Weights of a small GPT-style language model, trained from scratch on English Wikipedia: MLP 1536 SwiGLU, a variant of Muon for these matrices.
MLP neurons of a small language model. Each row is named by its layer, matrix (down: output weights) and neuron, and shows model dimensions 384-575. Each number is 128 + 32 x the weight over its row's rms, rounded and kept within 0 to 255. Numbers have three digits each. A neuron's up and down rows have the sign that makes its largest values positive.
A block is one neuron, or neurons of one layer that tend to fire together. After each block is what it responds to, as a language model described it from the Wikipedia text at the highest values.

L8.down115:120085168087125140190137152125152141088076064100159038117063095119076125146147120204159172127123100123140175163137143135124110098141170165150105167156092120120123109102127042122146165124121155156149167065150115126136130106067134117131119095141124128130161157133103135132125151108119166186096168141114160071133152128123116125082093102197114099133087113090147196089133194209137078147165079137057132152156144135107192135075062094090156080133150115107156154075124182133156152158136131137091163137088147069144120121146067108124116102180096114109016092153152130139156142160128093168
L8.down805:148090154145121127119166179191142141148137128106124100182151141090104107130229105153071133158094168143108202141117204109170126172071118160076196143146084131152133151086131182092081185135110139076087123091112141082137117123084122120188069128108114105174114150112105117151107174118151098088197130124148119150141119130116203142103133141094094097165141105128094113146144140122132156094121116145091160139138142111153138121111151151195134145093132106097155156168134140054118172133130151126096167166130130148141087117123123109150148150105098107065089075137167198182144131149151090128
L8.down956:068167140091115138149143152115125171165126068145174173077105097134183125170123124156115137151083104063142167104126126148095113192185071139092109131113164110152167173060109158150093106155106130116149173147192053107189149098140080091178167108144194112086121130088106138103141139149091173172128111159175130096093152125146112136091082144126079172145135145164163101147119114127114168120092126153107143108123149074153074055144098180121184163125087139175122139125178140126072120152126102122124128112134088119155081147120160061085120137103090080131145133129131111180134135068100120086
L8.down1154:108043096118106164199152082148052138141124137160175158165123112126155136102093139133091124085123188056145167139217158129100131169107177098101069113135117143108099144147080168137137154106122103128157069184137102126117127130176127107172157113104156129106098186128145124158121164170080133129096067101126154122090142111119130118132138074165139083177132152118151102103152181109106158101128114141130099146112105136143100134168133128103132124138098094156124150077036116132144178161084158216174152120150099104081144092168129147136099158089123098120162086104070061128155209113103161080
Description: Mid-word name fragments

L8.down138:179082135058132156066095166178093089116133041163180098128158095137173070145129174135145132155139102152153108133159111142122132094172165139123103129121151079112116049114136143145126137082104143204175175106136095142117161139123165197120098139150141086085104139134082141163121105097077111104109146120123161127138120134151142051112112062174186118135127152166175110102114126121147092134125131139091119118090148124119088162075056114138129143128109131130118117044134095173084100141079125116109091065165149107108186135148110102124115149153163111160130138136138130164183170103100171120
L8.down578:137135082164062103118096163133146126177136084185119139124210178120161113161170119132135100129131209113137118129115094208094178102154164165120152186122110164089160139098116148146142145130108149137164076173090082130143115156147151140167144131076149131099133088129139152078067092183071117145100139097138167143113138112158112150084141128157145118108155104139149164092090126172113106210131159116166124114115140105106113167127112142150123126125137065150117161121178173105114134167145045163104120091113138130082079152175160157173155148095160082197155091109160122119089115169129128112
L8.down631:143128102109140135074139107135102072187146088091118116119162120180108144138138127191140116158110117154144119119137150115119095174132118145171138112118119114116121189093135120100091127148095149132205121149138082101126134174139146134192095157090121098129160143124074094100122074178131115143107102091170142095106084163155136121109175126163155133178142202179122118127118144140169145174110129099171141132034169069128126164092130169090072115167151118049147072102122105132153114110114073069162086088122173175064169142162109133154106175089103089075144142055116173104092139130142162158
L8.down1270:133054156135152117092145153117102127173078118129099177114152085187120071095123153166080101142146155082126104147147169120129126137163216162161156175100174218060086167152156127149154156116153117111208161054150124152151119022169105153105120101108128138142158170089114144144117083125168107165143097182132113122080109043197135112124104190082095101151091131090099123174145147105155168142124139148097144115074101141151155095135138111165163181102130148163151110127108122165100086177164070130141105142162095132126128097082127100148157115114142151168092165151111103121141124101104112073
Description: Clause-joining conjunctions

L9.down657:139149118071101079118163102113111092073135134086171091127094124115106095190144105149140191096152173116091139121110109116149157179162141138155119161183136150159204084136107126088069162151051119144079153170188097073118166123133084126120145084199086107143113094142157165139127155108062128069107131135097095134125149133141147202049105117090180146144128105085078107096143158099110163037163088150143138125101140153099130133126136121104128111161127085114115117117130135100090111147113072145127127169088100076115095109132098093075089160132181105109146139087165158077137121140168104085
L9.down737:119107056141107142107104154194121130116080133160128148186090165221127126140069074149139116101110109136107107204117117194125107141124147134126164126118177154103126120091117140128093070144114130116130161119118100072104169134105112102106107125129175124171100088110161134120064132205141177106122145138103079121120115107160158123151071124117130174105157078139129140150131203131144101049110188090086170148106163131107104134054106096111147129129149169077187157168121076137106083129155150202128128088132149149095104059127168115125183093108114096103116044132129131170132139121103086121
Description: Name-internal prefixes and hyphens

L9.down65:140099155186134090179138094124143178133144121100138130076097091103141098136142135152082133089101134121121098116144162220206131120092122137112103112116116091107087100121161118138148121131130085183183120189108125131152036126085182197156133104059095097199138187103196125144113093141166121135167094088126135176048110103166141161144131099191132189036154077138101139099139118095103099119103172187147151137118083134159132108119128112169115179152177116075139119105116128090178144052136178116140157144133123138118135080108100133160144150151167104102066064123142099131122142148126130164
L9.down943:155101165139142191110162115138101131136151112104145139134127141093148133153128153175124095106150111107100132117120120158131159141146173171107135110156081110065135130135104179153121109165145133118179145120126155159131111128064126139116086130130089137121104092129128124104124083140062115097104133074190138131102084105150050118119135148060108144116140175137194155091124039153144134101048122122140148126126108149118079139207138092110130160165120175139127116101143153110128105109145137128072069144107183120134185129133161077209165157126199087138100188151144126125096117119139134133
Description: Word-initial "as"

L7.down152:120135140142144108130135093190117152148169084079130092085152169136156136092172115153159110161089103156106127172137089120125128156120133183150105134122169159153123125057100112109153117125136095134124092148106133150108084117125106081171152102051153137109190192076143119110124097199135144141086117102108073104128130115173161127149138050193066090199119156126081117161107118093097100182144115130133132122090150117115098080120123121148118162135138083112127114195110118142101101149160174069105128078098131123117118132100117147169149144147128144107098182143147146108136154136130145175
L7.down672:141147164153198156088120109152104053150129139133086159103158100107105147178231128105068092136108146114115125122068144142148149162140095128192154074102127113096148088142114117178132111107085109138180151127130061121122093168175143093154103125180098120127162084100056099088081077174020089140032113111144159138160134128110130139077144149195117138137139130155111107121146148125133106123129166121063101081060131115115134125162144123117116050133079155151129152095178125085134140174157124125169121141129126210073117077143110113164112181136141084098144130152141140128116102151117117126
L7.down997:131130097097086074094119107155094142094102131131104147106110085164147158160116130124141123129160126155138179100146124131145088141165168085115104105110002144152147094076192143123133133168081101125177104077172093133136145164110135138142053110135117089120099133121124145133131136129133158171168144158162085166115141140148152130110137093148152067080093084129161161158113111122180164123102199070182177119087104107139093144129069089150186125115162088183136149120072118093087152110122088092157215144121196201065158127157132121152129120136140119120166131119107167180177096154084173119
L7.down1055:169136139095114115170135155122125151154202129115108093137064129088125153139146142209134098164093153099143131175066130096112111176135115149160120100130089145105088134141145136073130159155118168135153106144134110141147124166135144171071151153103156131115163130093184056127139109158100108153093106121140099101136073139138167134086126103157119134168173145096166087120185136156165137160173133065153137080011145156168073096099146186132095129176119159077167099167097080069133139128105112146176125134134207119086122120165143121165118163153144123086098178140104141143094092181140163144
L7.down1147:165100158147129136179137098125132126113094113114109143132193108155171088177136085184142175136165156224137156148133138141151128122112142057139131188098159160047097088126106123164107114142089169075167117162146151146171137181119099105167056122144118111101097136137119161151112145129129074090069086087112143130107129111120151185102115118108156139092094181157147146153139065143153156096111111131111153135150062158153091078175112138082074127173143118090134140179158152128087157110135128129105090128081158104113057115134120054117153137097196156133120104121080110115175111095116132095
L7.down1175:144141122115189161095112100114110124131156169143138118085145161161082132108167136065092093147162143134079178123127119155085156118162156103153055085129138131145112120110110203134092068109101118113135165104096134110106116153153097160157171179140199222122188069089121188125066106122135144188099147108097112117148133125109072060161129121098112135147145154182072064152114089077135167119087192151118108076078146031114104107121168048149121142141154072208089182123086158079147103178117131124146078097076137175112076057114117092113147107152138130154166190125117148136161069140142194147
L7.down1311:086085170158134144155108084104120139114130158121135118137129121108170084111096133163165080104112173148160085087121136098102098154079125134090094138105082121106119137050174123106088153098112189130172117130081127156107129164196155178150066059128093122141134113176131146045053060101095116139105128067159123080048095153138107137088128121149116090120118134086118162102081128143084104169147188124199122114136175125165142177182156102144103119126107158100128094115161152155129115129136115177101095148120113128119150150072124152183104140116138172119133165126161171177113126126166108073
L7.down1527:086120146142133163115163142088089169119109070153094173092163094093120138184051114128107143149127125124157085109122091114101147135134090165143175112164120081153090105093128183152129070098094099136071135107129112155115127139130089198119123143105156127073106143085089080145137074160115036082152081105134130144164160098119146116146156110103136093159107104137156172066157132136166113124126148110146144128116133209160104136142138106115112096106164152171063141173097134092151157128096157092159158125157118102178152139099127103219149121083147110053175109145104097118069173149139105114
Description: Clause-linking as and and

L7.down85:143105169105103150148149176073102090170093145140154130091099082138138114132137134135131108173146115124112195115120138085156188075157118099176083089103164078066105172188168122139105155140071133145151153155193110120164117146143162097126095128200151078111133098104150178156116163209134174138130119200121182118112154173164075135188127122161115124107152132154089127095175139103128126138171153164102191155174130146160130112116110129112119160128110108148208119156173185125111085103106098157151138159105118103196077098069133097120129105163100181104153092086110080164159095147113073174
L7.down476:155128124119144104140135139170088144163126124109142148124141109062134111169122137097134091123152119093137134111091127159138093180137170169119123175132117113082142128148130110152094098095148143159172126166084124115120136190122155146167150121141154226160198179114148063117112165123146181133168128051100133067172118158140146144136128221111098109156075118095117168128157121159133050102124117164073131130151107100061104065131132132152098097140147176125121162154080151162132149124148166067113118100142120160105130094125118098119139132091163166139160144110119156112171242135181130127
L7.down503:140096102084133130162145132121176072171134114101127157099123131133140114204072142131126134135095128117108139155107122095107097102166180061136133100127146180098068140070117019127142130092098075147180084116155087140154112166161094128150139115051228202137122153114085138146124219089087104170118143110137142113161121105087143133103146084141112167155108123102131059164116126049091100118145148104071120115154142139176103137129075095155176118133078147098136207126138136129128150140129112093120057157105096132187141092127102099051084122123177139128084124138091095170129107108115119148
L7.down549:141104094082151131107181107106137122105107153112126172086117152094132197148126120137098130196112125085155121135098087123115094094138117138195148158082130104148118075142191133127151097150137109123103120146090130085153127128119104176111130092129070097127157137073086095130139088111163084114186130141102122143121140126124114093100125144115118116179146152180119124054142118187139138176123077189099109189214136128120081134097169107125061137202172106162142100209197150116125120149179100164108179191179126146092078124119190125086100182082114091096161162115122135137161090103139146112
L7.down576:126098129169114142115132164159146127116169105164065205104079149104095082117110149123132107133143141152114114139150115159177133153103129212138180139080128126083105105138104129111082144137100160124125141115108157094127109061141136153158161101144162150111098132164095152141132167100073089145136166111154088138103103137118152135126125116093111137085105149168084070103132102212145136117145105147176155115102168146097096146202113138094195065123142055164110109123157070118163128111095142136184047107113143098128094132096155129131079141168035132144162133102179112137133092143154105186
L7.down704:162086118185167110137091169165120132090162142114098075157154095097066163114085119134135154125148148177084118146098168149194153110134170137153086109152153108112102107135155101109090085166126151113105115186097151163163097068176116090113116161139089111109159084180085187096124145133111124100128133127113104122152116088134097131132152165141135164086163071137178127093080073120109098095174132188107158120155155176145177102106090146125087100103133114120107103127121168137191141167182144089081158083071096178098107118182131148084062175132139070157141069122126071114144128102088141140
L7.down998:128144073116116094171114158138155121118152091145124121035134087107060120065118113155139090101166160078129159091159098162121182117129117154067122128178159148175096104127137141122114154150113109058120108077151149142067102103136151124148136188143166141197133132067105127149127069153083138131095169094162103115164094133187131085121096130119081098138140099106101093136146137167081093167120059118157126126139110125107110092139109087074122075112145087145131142075169168148121150084166148144050124115167076070154068153110109177150101158124127076111072150122080090181151146108150078123
L7.down1274:110136111101150088107127084090126151147110114150105181168075075109101023177091126136131108132164117114115132134110105056079097108137114125158155065146157121153125052092134139146158179127149110146184127160082118126160171136144101052104133135169138157104162061121124130127121083101142082127157162080113131164091120147087151171115080098093124149106149132116198116151128147146110162180167105120103153177140143090171136127167140151156069113161091124124132098095160115161180140044099117121100165105104101146107165138102185151113112190111162148070120155197076148153153105136147170153
Description: Mid-word name fragments

L8.down274:139071182056163140142147174154105179086105065130132140131159134131107125192129111148094113127102094143150145089193079142197147171084138111114096114144116173116155085121105178152079142147126125120096107100103149071158154169125084137071082116108135135176152183132108108063116162145127103142206155102037129182151171136148094146120075133112165151099026186065109169110086119107106098099127141123226126125119161139107093097091069149121155150161142076071145129121096090106167218120143078109161112135116141092076138148084100187122148132118127162173102084161113070151171173173148145092
L8.down716:172127143109154170112174135153073109119126133076161124151088146127103146100070103191097139085122131083166183106186100127131148121143210105101138131182086092156165119123141079156148087157041149133126112109145137121146168118127141128134213133187126184078128134196099131104115158161095123130140172107184102115158098161118194142134136163135149061196109126112150157221136100177127139060151125157146121142079150113071116091168120141114148077127127094126172083144105148102146128154104140116061130049059116125113141130117159148150087084128145135086139141120179163142118105175180111138
L8.down1239:152130122123145146088131121137126077184132137102131140131154127130163113165106126097112134145165141156182115143123085128042167117140115203169151097110076132153179181154143108136090127119077141091080085160158106085101112114133126128102072169073155194127117104195056128095163140147138100144080074122139104133178085144188069127040095118130130121113152151211103079079087121143157072096157101079139131127123066159169106156158071134141179159153116112096141135167088135139200092119084088160145157135141180174145162173113098187148154165135118144143154140138120155120162115154141122165
L8.down1301:139156137083122090189123046123110107097061187145129152074118077134130071141107094120157107136130111191158083130155139151138105124202108176138101112108139128127104107131143105170151103163109128127111065105144166131174139130116065190114159166128103064134161130127148164184125095130125122127111106119057122133182098116101130110117132097111163119100151113135132170153128160140109159119098090142159151160141142170118116126106128129120118145135128080099120138120043124066172113110104172111116093151127089128113114122135212096099136123055141071172134048133103103049126155134131168133
Description: Such-as introducer

L9.down404:118164115143077111119104136166142162156164121148188168108087132104174162094108093083111120143139093114160126082129126173100151141167186136140177151039148155065119120145079166137133167147185110139133144106156131125148112160136161097138103122144150183108134109149073069098108142103100099121140153092111108115079128154134165185092114109091109135173123074167174121115085138117138163150201138138165109080108167126079116109142093122164146146143133115123187184134134072150145150131138101123168141132109167158059127108155087148167149131152117143056140142111167184145185118183186143100
L9.down1348:166162120107133130127113091073125084109120139108113144141103146116177093124123120153128124111101166108119175125069077138079139139130088132120146115180070125119195132111113152182132094162123153093103121099174080133097191148110102118127131108095137092100151130188118040088129161028170127169084181082181102134136175111149140103134127106139129154132094166175114122192189071169117153125129113143144137085102148156097161139171178127177150157102114157120103149105139126106067098085101186151224065083103064216144156125171117105137085102115102186091106085144176164138117138177161114120
Description: Example-introducing connectives

L9.down410:118144132091148117135152090150094102085069108137096119142136117085105165077108121102119184127148145162086116176147142113087167145126107103113205129138166103137129096167229137134157137102195110138079169104122126129112009162205165119182116133110142124135111147101107118082149089144155147181158154158119093123126191125105115110071096064121161127122138089102126124138136207119135122121151098126113094111152082122141146165138168107091152069118165128153103128143116142110156127099133154133138144158134100142173085112139149131139092137123010118138115097147126111132156133135129146142
L9.down640:117096186094101163158123138136097169176089139145154120081126096114111214171088101074092113182092123098106073161132068144199155103092121111103131171145181132151159084123192138182091105117107108150113148104152118109095092145128175132150145118110085088086159202153121152074112154095130210159179127138105093104102148131068113117152062152122138117077120116144175052133121214145148079093132067119070101122147136152101114126114149117163147180132085171142068154112116141094107099138120138132157135124117149124121153140110115150162175171136088095133101135145156177148111141124161181109
Description: Possessive apostrophe

L7.down119:146084121205080107097166102142142061128130161080148182081135128166130137173102151020086099134182140090133087136127144106113172134076139151171151158082156135119048142184121118121163130134119152149107121099155128108048097154145122061113137130102147091089128111154133180094069098112120172114113113169053154136076175137117115156156110096124138119094123135150122096127120143115088136116134148110142092158182126138139124134172096110105174157165117115151162128181106079113127120098140081116092176104071100159160096137161137128122149129134080148109131072081086113087130104134145153124
L7.down353:160137129165173126109168138128104101102139120113090105169126092126143115093072144140117106159188125140145142123152094115167113114116119142155122157149162207145109088124090124148165097094164163121106123153123142168164147119138099124113133181155128111082099116165087131081115131163153115128113125120117095064161116193178088148101149130207114038135092125142086111090199121144174139129140122150159091116091146099144084184149136112148157127089178097171055117103145138106077049068117095130167133121099158127143160170136157163134156115111101135161089154113067162077111095124109142082
L7.down533:095143176094124102130136021136145124149122165115075082171092133076132072132190120170116152159126135196181133133139133187127168142130111123129126135129080135179205092119137124201173103115132168133106145165182085149203198181158157139162088136145170145109149142093159144118110154132112105119132066144143129077144142127083071103056130093161141150131118168124125125166080085132147107111103111069077152127093132130116147104149153098146193228086133095131117101157175126106095052158113171081160164164075104192104186120095151134095157093136157084136093169127135147127166115117082172107
L7.down650:087114167088113155129155138125145137116096199108146088100113155127122145129190127153167101150224156201104128099144132089106174157160129103077108138114084081149145131146146090168143115136120080130097130152134143105099139107145160122117166075105091168098150149156116142097207121150082103139141134098140127088122092080139113110124118126126128121132137083103097175170157090131155122123116085138144163119149089111133116128050154115134122178064178189100152058164141112098161139135142128075170114103151117134098125139064086111157141121107131081102133129106115073137147168045132092180
L7.down734:114091163182061129148098179066120109176133137174083086148153155109106165104080111071127133134105117183109157175212199106135125106210148137089119099161089106171117101134067126146208127092131126168108043151100170156154136138107097137110168142129119178105154129063107128066143196180106086112157155140111182049119074116096083185091167080132106161109166123109176142131191138167098140083154179127080155178167082124131126144105141109142112104174107157128160067158165097082141093198132146134112177119137156142155130129124157109157178128116108146148169119124088129190178085023179107138
L7.down818:166126140065136114119117101104188105169084146121124098188111165145121087094105113145148146120163096140195113100097151121115104146130149148139140147111122120120153115074162185133123182164153123147147091226107123130127151132138175138153134115095095058182160168145177118191115106179136131121125154138180132134067196198150127158106156110215159119155166169130108128107093140106134128150104119090120152157121188134145168111217157096085123164177132140158069093112119090148147086125129143074177128139161157135150145150149179099114174115152164188066120050110176135134187146117141092087
L7.down936:146106111134166144133109158106159151206097142163149101164080145082067105141140157105123136192151127150105136134138148095107116116068157147101204090110201189130121161163097125118139118115159076159062153161178108093099108117091069149148096116206177158148083161083176105148075172193082205121122167124135114143127164106109096126136149125165134067173151094162096141100078125138116156153105102145120112142215116126114074135129161150093094073149145105140175145066127149108113145081125111136115095138099135110151193139100082104113146072124117207130126082112118175184097122119125139169
L7.down1189:102170089168187172186085149131128145119154135145103141133130135138128144055106084173159131193096131143123209152170153127170113185166127095124092152091135170146144104125105061150086110122105157129078077145048171132152179157102112147110137117083160150152147138074098170104136137087129103132187104145092103159128162164100113097067104109130072100163104144142120095138130092170059141107145156146118183136142162142134171139105082176104116122111145112118098104129148144058089125117125121143121082082181117161173141150143120205176153148146112183156092128148162149127153133106126112093
Description: List-introducing punctuation

L8.down418:109126124057215133100150129162108052101087142141159142136126150124134137142116109104128080153075146137134116099134172125165094142146131061159070173118097118070137140104122130100128145192074098138135134099127151138101175127146085088112152122079118116174178087145111119176110095123137129156181098126038132130170077136079155110104078128168164164123157107188073103130164129111124087177180127102049150121073137151107155155048079102153116128092137154154126125135128120157106099115206067088115073135127103074162153143075162155143119139134158186126085115146080110080090151084113102151
L8.down821:090116097109112166139129147094130063118141128133123119128134120081141100157112159079101145202160132190171112111144133089118182134148110156113153146116138116147144128136109136190071087135165125156133106075149170154101160104083147174144136125114098071126095133155141094113085179107124093166129161200127054142162124186137132112152091050109141159140102178191100054138075083086135129165121165148131137168102124113147063197184117151153136196100171076119097126124150146168081166135139112122216132134075123160181171183163103103191126111106131177148080167106159122104169136092111079110
L8.down1184:163103121157146159104130147127081168073113118095082133120157148108152106188124090124125129057105101151147232106102122174127140135130135162148132095089140130151133149135103170160116158123117106183162104136132129054097103084108166228137115148108127137112149178044089082184187097084119091159137145153170120174136136116143178113103132119125151095179130098127130123142111093114068103092172088109134069158132171097108122104175138119129168157147127131131143090165143176120136131036156104100153132148143156116134155107063196150159162161091150171121130147113125130219116137119150098141
L8.down1257:114119189158138136110150174136098132145091118176144146138088137093153138189113104171161098134100155095103103134156080213066140202182108157163087138089099142089131119059149171128124182153140135073123154167151093173129091156136159068129094150088104143119121196136086101151159134105097058112123094130124118126195117185142133113134209129161159216106079138129110134073125130136137111102184147103138122116061164168106138150127144155086134127118121120101150049106129088132148148108133092114096132162131195149098138178176096102150083193067130128155194160100199146134113111119067130096
Description: Main verb tokens

L7.down5:185201120137202148135137076099106123119163076092132150156164149049109114145134097139118161118127179134095161128183096132126115105159161120162081142099145080187141123111162140172084072099126146118131108179139135163135188156165088145142120113101141156125126143141153127165052124157132158184100069138157077125128122142167104131199196138156126111158099164103110133148118114125133137185114158091063156148089137099094105122193132151141180089121114163098088085116150112140147080086151142119104119140148206138100108066126130098165117165118088151128158184162171178044156047085126143137
L7.down100:157097129146109093138177151142139074091112125167087072080126178161128119202112158146158109146084109167089111149123112116141150111140073181147158110113125094116103139100122047139169138147229110171131137124147099140104114137096106115130107078142164038140160078180186167108109111127125178083175167188127148116119208133108205157090138185117185151150114083138170147137122136151097122173116143093107140101165164122166161119091190125167125211120116128067156132193110092152145157161159192115123145114179092132127124196117113151093163105121147093147158110062162134126141084134143128125
L7.down239:136144115062106124055165129185054176087150144151126197135131106115115162141136108094118126119108168078120082116110120101079108076148169125122048055173079087117072143082124144098074162150113102194089115116067124119150110135103114137124148147149144130184129117163158125054073114105147088141153091171130090135189137143148202135097111110174124116118125121078138162158071144164153153155116172155091162102136171153109107180123147133092182184132159086151060083118210115092102099171116101114084117062147073105156142133139105086143136167183140114176107159211149139110106089086102074162
L7.down248:107083188116136101138094144145130107164157085095064130113127119143060116143128091129138080123130138164082143162098139162125154118127180072181145159070200152070145083164080140132096085116094156160120125157092102190162169077143115069158178145116189166154131154090182156143104131110146139144160139125142157138178105136141131103129083136165143150128159151129112179142132116134164175116110168124180124159084118161129103099141151122207193154140122089200108139127104128099092113080141151131175092118087111151164141194116135104132131142058184169175090130142163097081165155115143104173
L7.down1043:159114141125169127087184104111065149136036136060069143104168134149144149142140087106144087139139138124178177136111106106169107093103134153132122093166145091125129109171092120116091118165163157163134160121072127149157135112134191107131136133088131209119139186113108137139075098165121064130156111203114078122152143133127133100141117111176151114114131122134138160150118082152144110113153190137162104115069135087158114173141166146159145160104144190098067125164122131159128169120178155136110106130134157130136137164125089095160088099062127138145103172133159135140159121106145081151
L7.down1119:150093182120127158104131091121098091146132124147129127091119165149115168157141168159193126161132171105151145118110179145135161111108196144158155106081091146179075150146102119092162103134153159120152124132151142150164115157103130125171167135137148122128112112135098151136036146108119101151081162163096180128136119160114133121115113108165130111137143087092191103106134075150129157078163210064116131178140113128147142155102097092100154152177201166138075129130121179129151103158158114097181099134127083136154148151127118154167126146131169133147107185143145084142111100085155058124
L7.down1276:065106196116079033073173124159086177113103141120130092194120143173112101129108145165177108161098104133101124107135149119064158110155156117105143117153068127156130064137055154124145105115155097199152075113085153154125152164147176096118186132100149111166096207143079092079115150126097085159129109153163146097168091163148132145136102140183176104167175150123115145120163106127187109152158104126161079134092125080171073177143160121155188158121118070151134182143108078161130154132143147084147104146106107141138164118131115147182110159153115150090077107136140173119181149082116064157
L7.down1521:106125133181133111153156086160044140115118115069106092132179129130138210072121121151116091074135137165098145092148098078118129133136145113153133121126149118150144080161135123135123070170141129105114092142118157086111115114072151108190089136086110140154102111121091113144129181096125127124190096097127063066155067140147102158093111073101134182115164108148163130149151123095115147123163110096174136123107110115071118100094113134066153148131131133112059129136141104121181103173172100106106129084114141141068113176106109143085089173135132143184167094156097145105105170154082172204
Description: Relational verbs needing complements